Weights of a small GPT-style language model, trained from scratch on English Wikipedia: no biases in attention or MLP.
MLP neurons of a small language model. Each row is named by its layer, matrix (up: input weights) and neuron, and shows model dimensions 32-127. Each number is 200 + 40 x the weight over its row's rms, rounded and kept within 0 to 999.
After each neuron's rows, "fires after" lists the tokens most often just before its 100 highest values on Wikipedia text that the model never trained on; "fires on" lists the tokens most often at its 100 highest values on Wikipedia text that the model never trained on.

L6.up628,178,198,202,135,168,130,112,205,177,209,245,163,210,228,203,226,187,283,196,172,191,176,173,264,187,207,137,204,207,193,171,168,241,179,142,231,185,176,119,167,248,217,234,134,203,174,211,192,217,220,305,170,149,188,245,199,141,240,213,181,211,99,207,191,296,157,123,232,246,177,166,235,271,186,235,223,144,243,185,207,185,216,234,240,197,196,241,186,174,192,191,190,257,233,195,241
fires after: " |", " ", " Go"
fires on: " ", "1", " |", "als", "10"

L6.up57,165,237,207,225,155,152,160,210,239,178,195,115,173,269,221,167,307,221,216,160,284,173,244,216,207,183,227,233,135,184,159,180,203,204,155,166,261,122,260,252,227,201,212,282,235,213,183,230,208,247,241,189,188,278,224,184,115,221,203,186,234,269,204,133,166,206,224,183,122,212,188,124,225,175,247,191,235,292,191,142,220,197,142,161,187,157,233,216,180,163,226,240,205,260,153,212
fires after: " P", " p", " B", " b", " f", " v"
fires on: "i", "ak", "ac", "u", "ri", " m"

L6.up116,197,224,192,171,165,204,171,206,153,243,187,215,176,258,207,186,217,185,220,255,99,269,199,168,215,213,158,221,237,202,227,179,263,185,136,152,174,134,262,190,207,149,206,247,230,175,160,141,193,277,237,174,236,222,289,178,145,283,234,152,173,198,242,202,156,130,233,180,183,203,219,289,222,160,152,167,215,212,152,237,156,242,209,160,226,261,339,193,258,210,251,175,159,225,172,186
fires after: " /", "s", " ", " Team", "′", "als"
fires on: " |", " (", " /", "==", ")\n\n", ";"

L4.up498,119,234,203,263,65,209,217,214,176,169,200,157,176,214,93,175,175,187,198,236,167,207,230,185,238,203,147,141,170,288,155,251,272,165,200,125,154,193,221,191,141,152,229,228,136,227,202,147,174,171,240,180,326,207,156,172,208,205,235,218,149,231,212,217,226,224,238,183,226,213,200,158,243,229,110,221,214,179,160,151,242,247,205,193,204,186,220,178,264,177,266,195,229,224,140,171
fires after: " the", " a", " of"
fires on: " high", " air", " small", " long", " main"

L6.up55,225,254,210,127,221,126,196,201,197,224,141,204,192,126,178,211,175,189,197,199,224,300,182,224,232,189,249,185,202,166,221,152,210,256,160,126,173,183,194,215,224,161,189,156,264,140,195,224,135,263,213,199,244,205,229,182,217,187,212,245,218,176,92,260,211,218,184,165,179,169,146,230,166,168,195,169,96,232,156,267,118,220,149,204,235,233,170,238,266,177,199,159,216,216,202,207
fires after: " ", " in", " the", " Pre"
fires on: "20", " Ro", "19", " a", "ced"

L6.up185,129,277,232,190,179,160,192,236,195,131,129,174,231,171,181,184,200,260,127,190,174,154,182,187,219,180,197,132,149,211,197,212,247,222,162,170,119,206,209,193,110,216,295,254,190,146,131,232,249,238,168,250,241,256,183,184,186,189,229,250,214,223,226,186,117,221,163,217,224,214,213,157,260,208,181,199,147,182,194,195,189,217,158,217,218,222,218,180,255,145,232,179,313,219,179,109
fires after: " ", ")", " of", "n"
fires on: " =", " the", " +", "20", " −"

L4.up73,119,171,244,174,113,248,154,201,241,225,212,148,156,150,204,230,171,221,181,152,156,163,155,137,198,205,151,139,159,230,215,194,259,167,247,110,152,111,279,224,140,206,192,259,219,196,221,167,204,239,193,201,221,172,179,191,267,236,232,245,222,293,235,199,188,182,252,124,226,208,190,172,241,243,205,171,283,267,178,135,215,215,174,147,221,171,220,203,226,212,190,171,157,247,203,173
fires after: "|", " |", "-", " "
fires on: " "

L4.up14,184,191,162,224,101,189,191,201,248,223,174,130,196,163,180,208,240,252,248,163,178,234,226,220,300,196,124,161,141,190,157,212,194,263,208,153,139,190,162,213,188,234,167,184,165,199,157,211,254,261,163,216,224,223,213,198,164,189,233,255,200,237,193,193,265,149,142,251,194,183,176,206,141,182,267,193,85,222,203,258,168,220,170,237,208,158,201,138,233,247,292,217,270,242,175,202
fires after: " ", " ("
fires on: "18", "20", "19", ":"

L4.up480,141,209,195,192,184,182,170,235,206,248,201,163,179,259,188,216,259,306,63,221,118,240,268,229,214,164,203,164,155,144,192,180,238,199,159,210,245,173,236,230,239,181,219,219,184,173,226,200,191,192,207,95,182,198,232,134,127,253,221,159,180,205,181,254,169,149,121,229,215,208,126,151,280,221,184,199,248,264,162,204,258,137,209,168,160,148,248,180,192,179,172,209,198,221,192,223
fires after: " ", " |", "|---|---|---|---", " |\n", "|---|---"
fires on: " |\n", "|---|\n", "|---|---|---|---", " P", " |", "|---|---"

L3.up455,159,239,184,221,177,185,168,144,237,156,146,235,242,210,217,225,237,208,192,105,215,232,226,179,183,236,190,166,188,234,186,247,242,139,192,177,145,163,220,216,161,191,214,178,192,219,157,160,296,241,195,161,235,176,223,233,213,243,240,176,201,187,249,88,297,172,130,179,260,259,164,218,214,187,169,162,181,229,181,227,180,175,128,223,152,229,204,249,163,140,250,178,190,210,227,156
fires after: ".\n\n", "\n\n"
fires on: "==", "==="

L9.up729,137,244,212,192,224,153,228,200,277,139,211,178,202,217,180,213,206,232,97,243,210,202,184,142,200,228,159,213,158,216,202,253,301,140,183,185,242,178,111,187,151,169,221,231,225,191,259,205,138,233,180,214,211,190,160,130,126,236,229,134,294,132,173,224,281,248,200,72,164,158,195,156,191,177,272,156,192,227,239,136,203,218,198,157,161,250,249,205,200,190,141,160,132,169,184,224
fires after: " ", " |"
fires on: " |\n", " +", "–", "20", "5", " "

L6.up61,101,228,165,199,167,207,167,213,176,200,220,209,187,220,143,232,177,215,137,209,158,242,218,226,202,145,222,167,123,161,213,211,152,139,211,153,265,139,209,268,164,238,172,270,209,110,182,239,167,258,157,203,241,187,259,205,152,235,234,195,277,209,156,176,207,165,151,113,184,193,185,201,162,193,220,216,275,310,239,278,183,209,138,183,212,184,207,184,215,230,198,192,202,193,175,227
fires after: "==", "-", "|", "===", " Pre", "C"
fires on: " L", " B", " C", " M", "areer", " E"

L6.up62,154,189,154,218,212,232,213,163,265,236,258,108,172,265,195,156,245,181,193,144,213,208,180,173,212,164,200,286,155,216,176,197,150,156,175,191,211,157,214,215,156,182,238,260,226,205,201,228,209,249,188,228,254,247,188,164,148,240,208,161,201,234,204,169,229,227,156,209,244,250,267,157,202,193,205,178,216,310,158,193,284,189,145,203,166,229,169,209,178,205,161,230,157,277,140,217
fires after: " p", " t", " sp", " f", " st", " b"
fires on: "ri", "ra", "ake", "ene", "e", "ell"

L9.up755,185,172,215,227,214,196,151,259,210,235,157,190,194,244,215,167,145,256,177,219,158,166,178,215,155,220,146,177,222,254,227,172,272,158,137,227,169,148,133,137,263,193,172,187,163,222,183,248,150,206,243,158,175,165,235,154,168,240,236,142,175,192,167,144,246,161,253,234,211,242,178,180,327,238,191,190,226,197,203,220,179,206,240,214,178,193,244,128,225,170,219,169,206,216,233,253
fires after: " |", " "
fires on: " ", " +", " |\n", " −"

L3.up618,80,221,216,186,247,173,185,213,300,189,131,146,223,227,233,182,242,252,152,194,106,134,202,247,178,179,215,217,240,197,180,219,191,197,183,174,204,196,213,196,260,185,191,211,219,177,212,194,178,166,277,186,299,117,262,180,104,256,252,265,193,274,259,254,226,236,220,225,222,231,213,217,282,114,192,181,189,170,192,190,227,242,82,141,218,205,239,194,192,179,225,210,180,158,153,206
fires after: " —", "0", "2", "1", "3"
fires on: " |"

L6.up465,174,173,161,178,155,141,198,205,237,174,202,177,253,201,228,239,268,186,232,125,118,238,181,110,238,243,203,207,143,144,238,202,170,218,125,170,200,161,243,233,263,169,248,254,166,216,199,173,177,258,218,146,234,223,175,159,247,218,220,243,203,247,210,194,203,157,195,223,193,273,168,279,189,136,239,157,141,185,279,221,213,222,135,218,180,255,257,210,236,255,160,155,274,225,201,234
fires after: " ", " in", "In", " ass"
fires on: "20", " September", "s", "ist", "ove"

L6.up568,157,171,213,187,182,166,166,214,172,235,194,218,173,192,214,234,198,207,159,198,130,231,83,186,250,226,164,158,190,208,234,143,250,144,122,158,222,178,194,155,223,222,189,243,227,158,172,194,155,261,201,209,161,126,201,206,88,255,218,182,277,208,225,214,209,205,228,106,226,242,163,136,298,226,199,196,162,239,243,170,243,149,169,164,149,165,231,135,181,176,216,144,209,255,151,225
fires after: ".\n\n", " ", "\n\n", "0"
fires on: "==", " |\n", "0", ".\n\n"

L4.up494,181,200,224,214,214,147,182,205,149,272,223,202,177,256,165,210,101,291,216,171,166,194,134,197,168,174,169,168,204,175,118,144,233,210,155,177,216,135,195,228,225,235,203,223,243,136,213,224,214,237,188,136,207,200,249,195,160,335,210,222,210,222,204,179,230,213,248,185,213,245,134,178,271,195,233,227,244,210,186,228,172,226,193,192,199,84,249,193,202,224,276,186,153,222,223,181
fires after: " ", " |", " -"
fires on: " |", " ", "0", " |\n", "3"

L6.up708,148,220,126,140,201,167,160,102,284,193,178,181,173,163,130,232,173,215,188,170,174,171,245,168,171,173,226,188,176,183,178,326,193,190,178,212,261,189,158,209,181,164,258,162,203,203,212,210,180,253,210,153,164,170,113,241,118,241,236,264,195,228,197,179,209,168,138,180,184,142,155,171,172,165,236,235,223,240,168,265,217,200,232,234,150,230,158,273,224,197,172,213,221,207,171,179
fires after: ",", "."
fires on: " the", " but", " B", " he", " it", ","

L4.up245,136,262,157,140,224,193,159,76,272,215,186,153,215,223,131,255,194,242,162,164,209,208,224,212,247,284,229,173,148,177,214,304,224,258,123,207,194,190,145,191,198,229,261,223,145,173,184,170,265,196,239,156,185,225,146,213,124,224,250,265,194,173,231,145,267,259,183,206,231,161,228,170,182,170,254,194,228,235,175,143,203,161,169,227,194,178,199,260,195,254,201,186,241,213,227,216
fires after: ","
fires on: " and", " while", " she", " with"

L6.up766,171,146,161,242,203,171,199,252,153,248,187,216,201,265,207,183,235,227,194,199,130,205,105,231,180,205,180,212,168,241,252,290,250,149,169,146,198,179,319,208,218,198,180,176,188,181,187,218,166,268,161,120,250,277,234,167,141,270,234,179,214,140,280,247,215,167,125,215,199,195,153,168,245,156,178,279,248,268,144,292,194,133,162,216,194,218,240,227,191,196,163,195,231,218,197,247
fires after: " |", "s", " Go", "als", "G", " "
fires on: " |", "als", " App", " /", " League"

L4.up573,107,177,230,132,141,152,211,284,186,209,213,152,224,288,151,203,149,288,164,235,186,164,108,209,209,138,242,185,197,210,237,204,301,226,135,175,182,177,213,203,307,208,213,183,198,190,231,215,242,190,225,135,186,240,216,133,171,246,244,232,147,197,213,198,181,145,151,220,259,210,213,244,201,184,204,199,193,244,115,156,274,203,195,212,222,189,213,215,182,174,253,189,234,241,209,178
fires after: " |", " ", " -", " –", " of", " —"
fires on: " |", " ", " that", " -", " –"

L4.up187,149,173,208,135,151,207,178,280,181,251,188,208,196,282,149,177,191,243,134,224,149,231,191,214,221,253,245,198,193,193,227,165,258,157,180,180,210,116,218,191,215,234,197,223,247,246,231,219,173,242,207,218,226,207,241,147,118,268,214,221,225,217,196,216,175,160,245,204,209,231,154,220,267,222,184,206,230,212,141,148,207,101,154,200,223,196,223,176,221,191,205,209,205,205,167,148
fires after: " |", " "
fires on: " ", "2", " |", "1"

L2.up421,182,230,214,166,177,216,179,235,260,268,232,251,178,223,113,214,193,237,218,153,150,187,154,209,146,212,212,239,197,233,164,209,143,212,200,154,203,176,226,236,165,206,169,175,212,192,171,183,264,209,246,176,275,232,222,166,190,231,182,236,215,276,197,207,198,149,292,184,182,166,262,271,239,196,197,186,187,182,170,251,262,223,138,164,209,130,181,161,215,202,218,196,165,177,234,181
fires after: " |"
fires on: " ", " S", "ch", "q", " s"

L9.up445,208,204,249,100,211,128,198,193,168,207,184,236,200,278,149,156,179,184,191,185,171,185,158,228,196,216,219,197,148,250,169,213,186,192,185,191,200,171,270,242,211,236,193,203,201,196,97,232,231,205,200,174,182,163,179,208,135,171,228,213,215,234,182,218,144,189,222,175,183,253,205,135,218,175,238,236,150,269,143,171,246,242,212,182,150,142,293,266,76,234,221,128,273,170,239,215
fires after: " d", " D", "O", " O", "D"
fires on: "on", "u", "r", "l", "in", "o"

L4.up153,130,204,204,202,187,202,184,229,250,225,221,235,195,233,189,200,185,192,117,179,154,192,177,213,259,153,232,186,156,185,153,220,224,251,133,162,212,167,213,208,280,187,220,227,188,178,244,166,239,200,159,181,205,214,167,176,149,224,244,281,224,252,260,200,203,199,153,206,183,205,151,226,264,159,218,178,179,290,182,134,341,171,130,183,136,209,227,196,200,190,274,169,206,227,177,125
fires after: " ", "/", "\n\n", " |", " –", ")\n\n"
fires on: " |", "=", ".", ","

L9.up328,230,207,230,176,174,213,226,199,181,117,144,150,178,286,125,162,256,251,128,131,208,189,205,215,214,142,161,209,167,149,253,258,204,193,196,184,187,198,232,195,254,189,294,177,253,269,128,225,280,211,194,224,208,155,232,222,200,198,210,221,203,173,202,192,149,144,193,221,194,251,243,204,178,166,244,230,114,216,195,191,251,208,208,162,154,241,123,215,234,204,169,223,207,179,180,166
fires after: " the", " an", " In", "In", " its"
fires on: " first", " ", "ition", " inter", " the", " early"

L4.up386,195,154,225,213,250,178,163,271,126,186,124,180,179,236,229,159,249,192,173,149,181,166,213,206,198,243,182,208,262,205,182,211,198,132,126,172,134,190,225,230,241,212,256,249,215,242,170,142,257,220,172,251,303,264,263,120,177,189,233,170,172,249,304,164,191,208,243,233,178,262,197,223,268,173,163,232,192,200,188,183,254,249,219,260,208,231,275,193,217,146,273,161,201,239,170,129
fires after: "1", "–", "2", "0", "a", "3"
fires on: " /", " |", "0", " U"

L4.up455,137,144,235,233,171,147,194,197,179,240,123,251,226,235,156,172,162,222,250,198,108,236,228,173,205,204,175,158,140,237,248,158,268,191,198,160,214,145,215,202,135,187,192,139,167,185,253,233,244,300,302,156,280,162,208,198,147,236,241,165,217,219,187,197,277,178,193,182,251,252,211,242,254,283,231,149,220,257,214,185,237,170,137,107,186,117,135,222,196,242,202,189,180,207,220,245
fires after: " |", " ", "\n", "-", "%"
fires on: " ", "-", "4", "5"

L4.up575,148,188,229,165,135,228,113,198,267,233,201,169,145,183,250,211,276,229,112,133,104,192,122,137,195,169,204,147,167,205,171,212,217,189,229,167,195,166,281,239,195,183,196,247,215,145,243,234,197,225,175,179,147,185,246,186,240,225,227,292,306,236,252,211,192,175,191,154,207,193,198,220,191,234,226,178,165,248,182,196,241,168,139,166,160,231,184,152,241,232,215,162,167,241,178,195
fires after: "|"
fires on: " "

L6.up613,183,231,172,185,206,100,224,204,147,168,231,211,231,181,165,179,175,294,148,191,179,187,236,216,216,213,113,194,196,164,175,194,223,136,145,212,261,165,129,184,234,235,211,171,206,205,163,223,139,252,259,205,188,212,216,221,114,284,250,134,269,247,240,171,232,205,183,151,253,194,168,207,271,146,252,212,211,230,197,176,253,183,200,177,182,196,295,186,212,170,136,173,160,243,171,289
fires after: " ", " |", "–", "1", "0"
fires on: "1", "0", ".", "–"

L6.up480,178,181,224,193,140,175,158,199,181,175,189,190,207,223,228,222,184,247,227,148,219,251,150,233,216,204,185,215,171,227,193,222,251,155,136,218,187,191,197,183,241,229,234,139,213,152,210,177,236,204,158,137,133,241,189,157,132,264,210,191,156,189,186,233,278,220,130,236,208,167,180,172,244,150,278,183,133,213,96,215,222,180,179,184,211,199,188,206,131,142,136,215,229,226,234,263
fires after: " ", ",", " (", ";", " |"
fires on: " |", "18", "P", " State", " League"

L4.up364,113,206,165,135,98,161,211,200,226,182,212,246,258,229,153,180,131,262,179,155,146,227,206,186,182,238,255,164,241,167,172,147,222,159,154,193,261,131,235,229,235,237,186,157,206,199,234,208,229,200,239,177,249,219,203,143,121,264,203,203,248,241,267,283,223,237,167,199,152,151,160,205,244,173,255,198,165,267,174,159,237,136,253,191,263,159,212,152,230,124,163,222,163,183,126,219
fires after: " ", " (", " |"
fires on: "7", "H", "9", "6"

L6.up658,124,170,235,181,208,262,208,253,245,226,176,221,163,214,214,190,252,260,154,167,166,222,209,175,196,133,167,100,121,215,233,201,172,243,201,183,195,188,282,243,240,279,248,281,188,235,207,233,202,190,146,162,179,251,245,156,180,193,210,288,237,241,255,177,193,147,172,229,203,185,107,163,187,216,210,186,188,210,71,165,241,183,215,180,211,118,212,161,239,150,205,188,268,209,173,140
fires after: " \"", " L", "A", " N", " M", " un"
fires on: "c", "ac", "im", "f", "n"

L6.up195,198,183,208,150,168,194,140,276,164,225,259,226,159,156,194,206,215,210,225,182,159,169,140,252,193,115,181,163,227,226,149,153,217,147,158,157,169,145,241,190,172,161,176,219,256,202,144,168,240,188,249,165,236,213,330,133,158,254,218,207,177,285,207,197,164,163,223,161,229,227,111,167,287,175,184,296,160,255,207,166,210,77,244,121,228,127,235,156,210,182,261,155,160,176,225,215
fires after: " |", "als", ";", "s"
fires on: " L", " |", " W", " ("

L4.up398,141,184,199,209,195,189,260,233,233,178,146,186,186,213,168,193,146,201,237,158,97,189,176,166,205,213,218,266,219,224,194,140,319,195,101,171,179,171,195,201,220,234,211,194,255,197,263,170,261,153,228,252,218,192,184,151,100,219,231,147,186,230,288,275,230,218,213,241,227,159,183,219,260,136,218,167,220,196,183,124,253,259,157,224,227,194,178,146,215,134,244,205,174,190,136,212
fires after: " ", " |", "–", "3", " (", " one"
fires on: "1", " of", " ", "2", " |", "7"

L9.up347,117,197,229,146,114,205,204,195,231,255,194,178,198,233,188,235,166,224,148,249,193,293,259,147,171,164,222,212,142,218,205,222,171,184,138,192,240,177,237,207,197,149,189,166,224,205,163,205,212,298,235,118,177,184,252,161,143,264,214,225,202,263,212,234,156,209,189,239,150,156,201,176,152,221,255,215,196,259,150,200,215,220,261,232,248,183,233,217,214,191,177,198,208,201,245,293
fires after: ",", " ", ".", " of", " (", " in"
fires on: " ", "20", " He", " the", " he"

L4.up318,213,213,192,84,186,188,184,198,242,277,169,190,154,146,149,208,234,304,216,239,148,122,182,247,257,278,126,171,175,215,257,185,174,176,202,177,260,177,175,194,212,167,200,161,174,194,148,202,227,211,226,105,289,208,193,210,176,221,229,174,170,199,190,156,207,202,165,201,132,243,185,140,266,181,238,254,230,235,181,224,175,143,211,222,192,188,273,184,202,247,133,182,231,220,173,252
fires after: " |", ")", ",", "0", ";"
fires on: "\n", " is", " —", " was", " Re", " D"

L6.up292,146,163,164,225,154,195,180,217,235,176,219,195,269,185,223,208,107,189,222,199,232,245,184,171,178,200,289,160,146,275,129,243,268,220,153,178,218,172,181,169,210,177,210,287,97,121,220,212,157,236,174,179,204,206,244,151,211,223,209,260,195,253,240,238,219,209,194,204,149,222,152,162,235,187,225,245,157,247,215,145,271,169,172,111,181,122,155,170,224,190,168,196,228,210,209,229
fires after: ".\n\n", " (", " \"", "\n", ".\n"
fires on: "A", "The", "the", "G", "t"

L4.up299,145,244,200,166,195,202,248,157,226,174,127,179,188,197,174,221,190,203,174,188,132,228,284,159,242,260,276,210,169,108,189,209,210,227,179,209,142,202,178,206,222,210,218,171,101,191,213,198,215,178,212,112,290,199,211,132,233,230,227,193,225,256,233,176,237,230,166,285,280,184,204,208,153,197,220,167,224,240,129,180,266,244,169,205,108,158,230,251,229,258,161,172,224,225,249,254
fires after: ",", " larg"
fires on: " and", "ely", "ural", "ish", " of"

L2.up154,147,212,241,204,213,199,162,257,284,255,182,269,183,180,176,196,238,226,179,192,113,200,171,170,186,274,229,264,254,275,173,215,182,166,197,194,260,174,227,227,220,187,151,187,247,186,178,251,161,177,244,182,196,114,208,182,164,248,193,235,229,206,218,109,193,177,240,141,138,244,214,190,293,193,213,251,230,196,166,147,181,195,161,148,174,224,150,236,234,202,178,195,212,204,190,177
fires after: " |", " ", ";", ")", "2", "0"
fires on: " ", " |\n", " (", " |", " R"

L3.up199,149,250,222,211,165,186,209,206,197,241,157,232,203,209,139,237,235,240,94,81,151,223,173,167,154,216,202,189,228,254,196,208,248,158,205,144,151,193,223,234,203,202,192,227,223,191,176,156,292,243,161,154,168,198,272,162,225,217,226,192,239,304,269,141,251,233,134,188,262,195,175,206,249,151,215,214,140,185,149,214,257,167,170,239,163,178,229,249,219,128,170,155,203,264,201,152
fires after: ".\n\n", "\n\n", " |\n\n"
fires on: "==", ".", "==="

L4.up259,181,170,206,175,201,179,174,185,180,217,168,163,121,159,227,212,136,207,118,205,162,198,219,203,189,178,166,143,183,188,125,217,270,196,196,217,148,173,207,190,186,166,195,186,178,171,241,236,163,165,204,154,205,199,231,201,225,223,229,250,188,240,256,217,213,160,162,200,283,237,204,169,227,221,208,268,213,240,187,172,259,266,154,127,175,186,187,157,229,213,193,184,171,215,283,215
fires after: "|", "-", "\n"
fires on: " "

L4.up734,172,183,168,166,109,228,133,282,199,272,223,194,212,314,210,166,230,206,150,225,161,208,145,268,147,197,195,196,206,199,173,177,250,218,197,211,162,173,172,222,286,177,190,179,225,183,217,234,213,262,226,126,167,174,268,83,114,250,214,222,174,160,251,220,149,171,125,239,164,210,81,166,276,186,243,243,265,208,217,193,235,142,196,215,192,147,216,198,139,195,191,194,131,195,158,244
fires after: " |", " "
fires on: " ", " |", " |\n", " G", " Go"

L4.up117,193,165,174,171,172,210,169,222,216,205,190,156,164,226,137,210,297,254,187,223,100,196,201,267,208,162,189,185,143,259,185,205,180,112,128,161,212,171,244,185,233,171,232,194,195,180,205,216,192,256,262,227,195,235,292,160,86,281,237,261,174,188,276,246,217,195,163,207,187,282,120,145,321,180,225,164,225,252,106,264,232,195,195,186,167,226,217,181,189,164,215,163,152,198,151,180
fires after: " ", "F", "G", "A", "0", "R"
fires on: " |", ";", " |\n"

L4.up64,183,199,160,155,191,235,147,146,199,206,193,182,196,234,137,220,215,266,206,161,161,173,188,235,248,182,232,236,217,236,257,181,176,201,275,224,188,201,169,213,274,208,229,216,121,204,141,154,199,201,164,170,215,267,182,214,170,210,238,250,224,166,240,176,287,218,196,250,225,170,254,205,213,151,166,252,313,246,144,174,248,238,155,205,173,141,159,233,254,264,167,174,218,209,121,216
fires after: ",", " and", " |"
fires on: " and", ",", " m", " in", " –"

L4.up639,182,188,204,212,194,207,179,222,208,250,157,176,221,246,173,183,207,235,203,220,147,188,261,237,171,238,215,201,204,229,219,244,201,128,186,184,209,168,255,194,317,181,188,245,219,153,222,236,183,237,174,216,209,277,287,153,106,251,246,285,221,154,314,239,202,217,160,223,194,242,182,261,271,148,163,218,211,241,144,254,202,160,139,154,162,191,211,217,160,180,176,177,149,174,123,150
fires after: " ", "s", "als", "G", " –"
fires on: " |"

L4.up721,185,134,251,229,205,133,223,265,181,186,165,172,220,260,150,182,187,232,211,219,157,191,178,152,277,226,165,198,229,215,178,148,278,216,153,170,164,170,164,229,227,190,221,188,225,227,237,188,286,150,211,240,213,201,123,93,130,217,216,203,184,238,204,258,169,214,229,228,238,253,261,127,215,137,194,205,214,216,140,148,165,245,162,192,266,192,226,202,248,186,206,199,202,231,176,235
fires after: " |", " "
fires on: " ", " -", "2"

L4.up442,174,232,197,169,184,172,210,220,247,225,166,211,199,185,151,184,133,192,209,145,97,192,193,184,223,191,246,205,261,165,208,167,254,81,130,236,150,173,278,219,279,211,229,237,227,241,201,205,174,174,195,221,265,239,202,159,179,210,218,151,194,207,236,211,162,149,185,238,184,313,192,281,212,199,138,216,106,248,174,224,316,268,212,146,190,176,259,151,238,234,246,172,183,231,156,181
fires after: " (", "2", "e", "\n"
fires on: "0", "\"", "}", "'", "%", "1"

L4.up3,166,205,227,218,219,199,161,228,147,168,213,255,209,181,168,205,175,201,163,258,140,179,223,99,384,221,192,177,286,217,174,287,301,134,142,204,194,196,209,188,296,204,192,221,224,240,190,173,189,198,227,245,244,255,231,171,75,236,215,171,241,215,263,151,217,238,221,210,212,227,159,185,186,199,205,189,224,192,175,158,214,187,226,156,214,176,265,118,220,196,269,176,194,236,118,149
fires after: "0", "5", "1", "3", "2"
fires on: ")", " |\n", " ass", ")\n", " km", " m"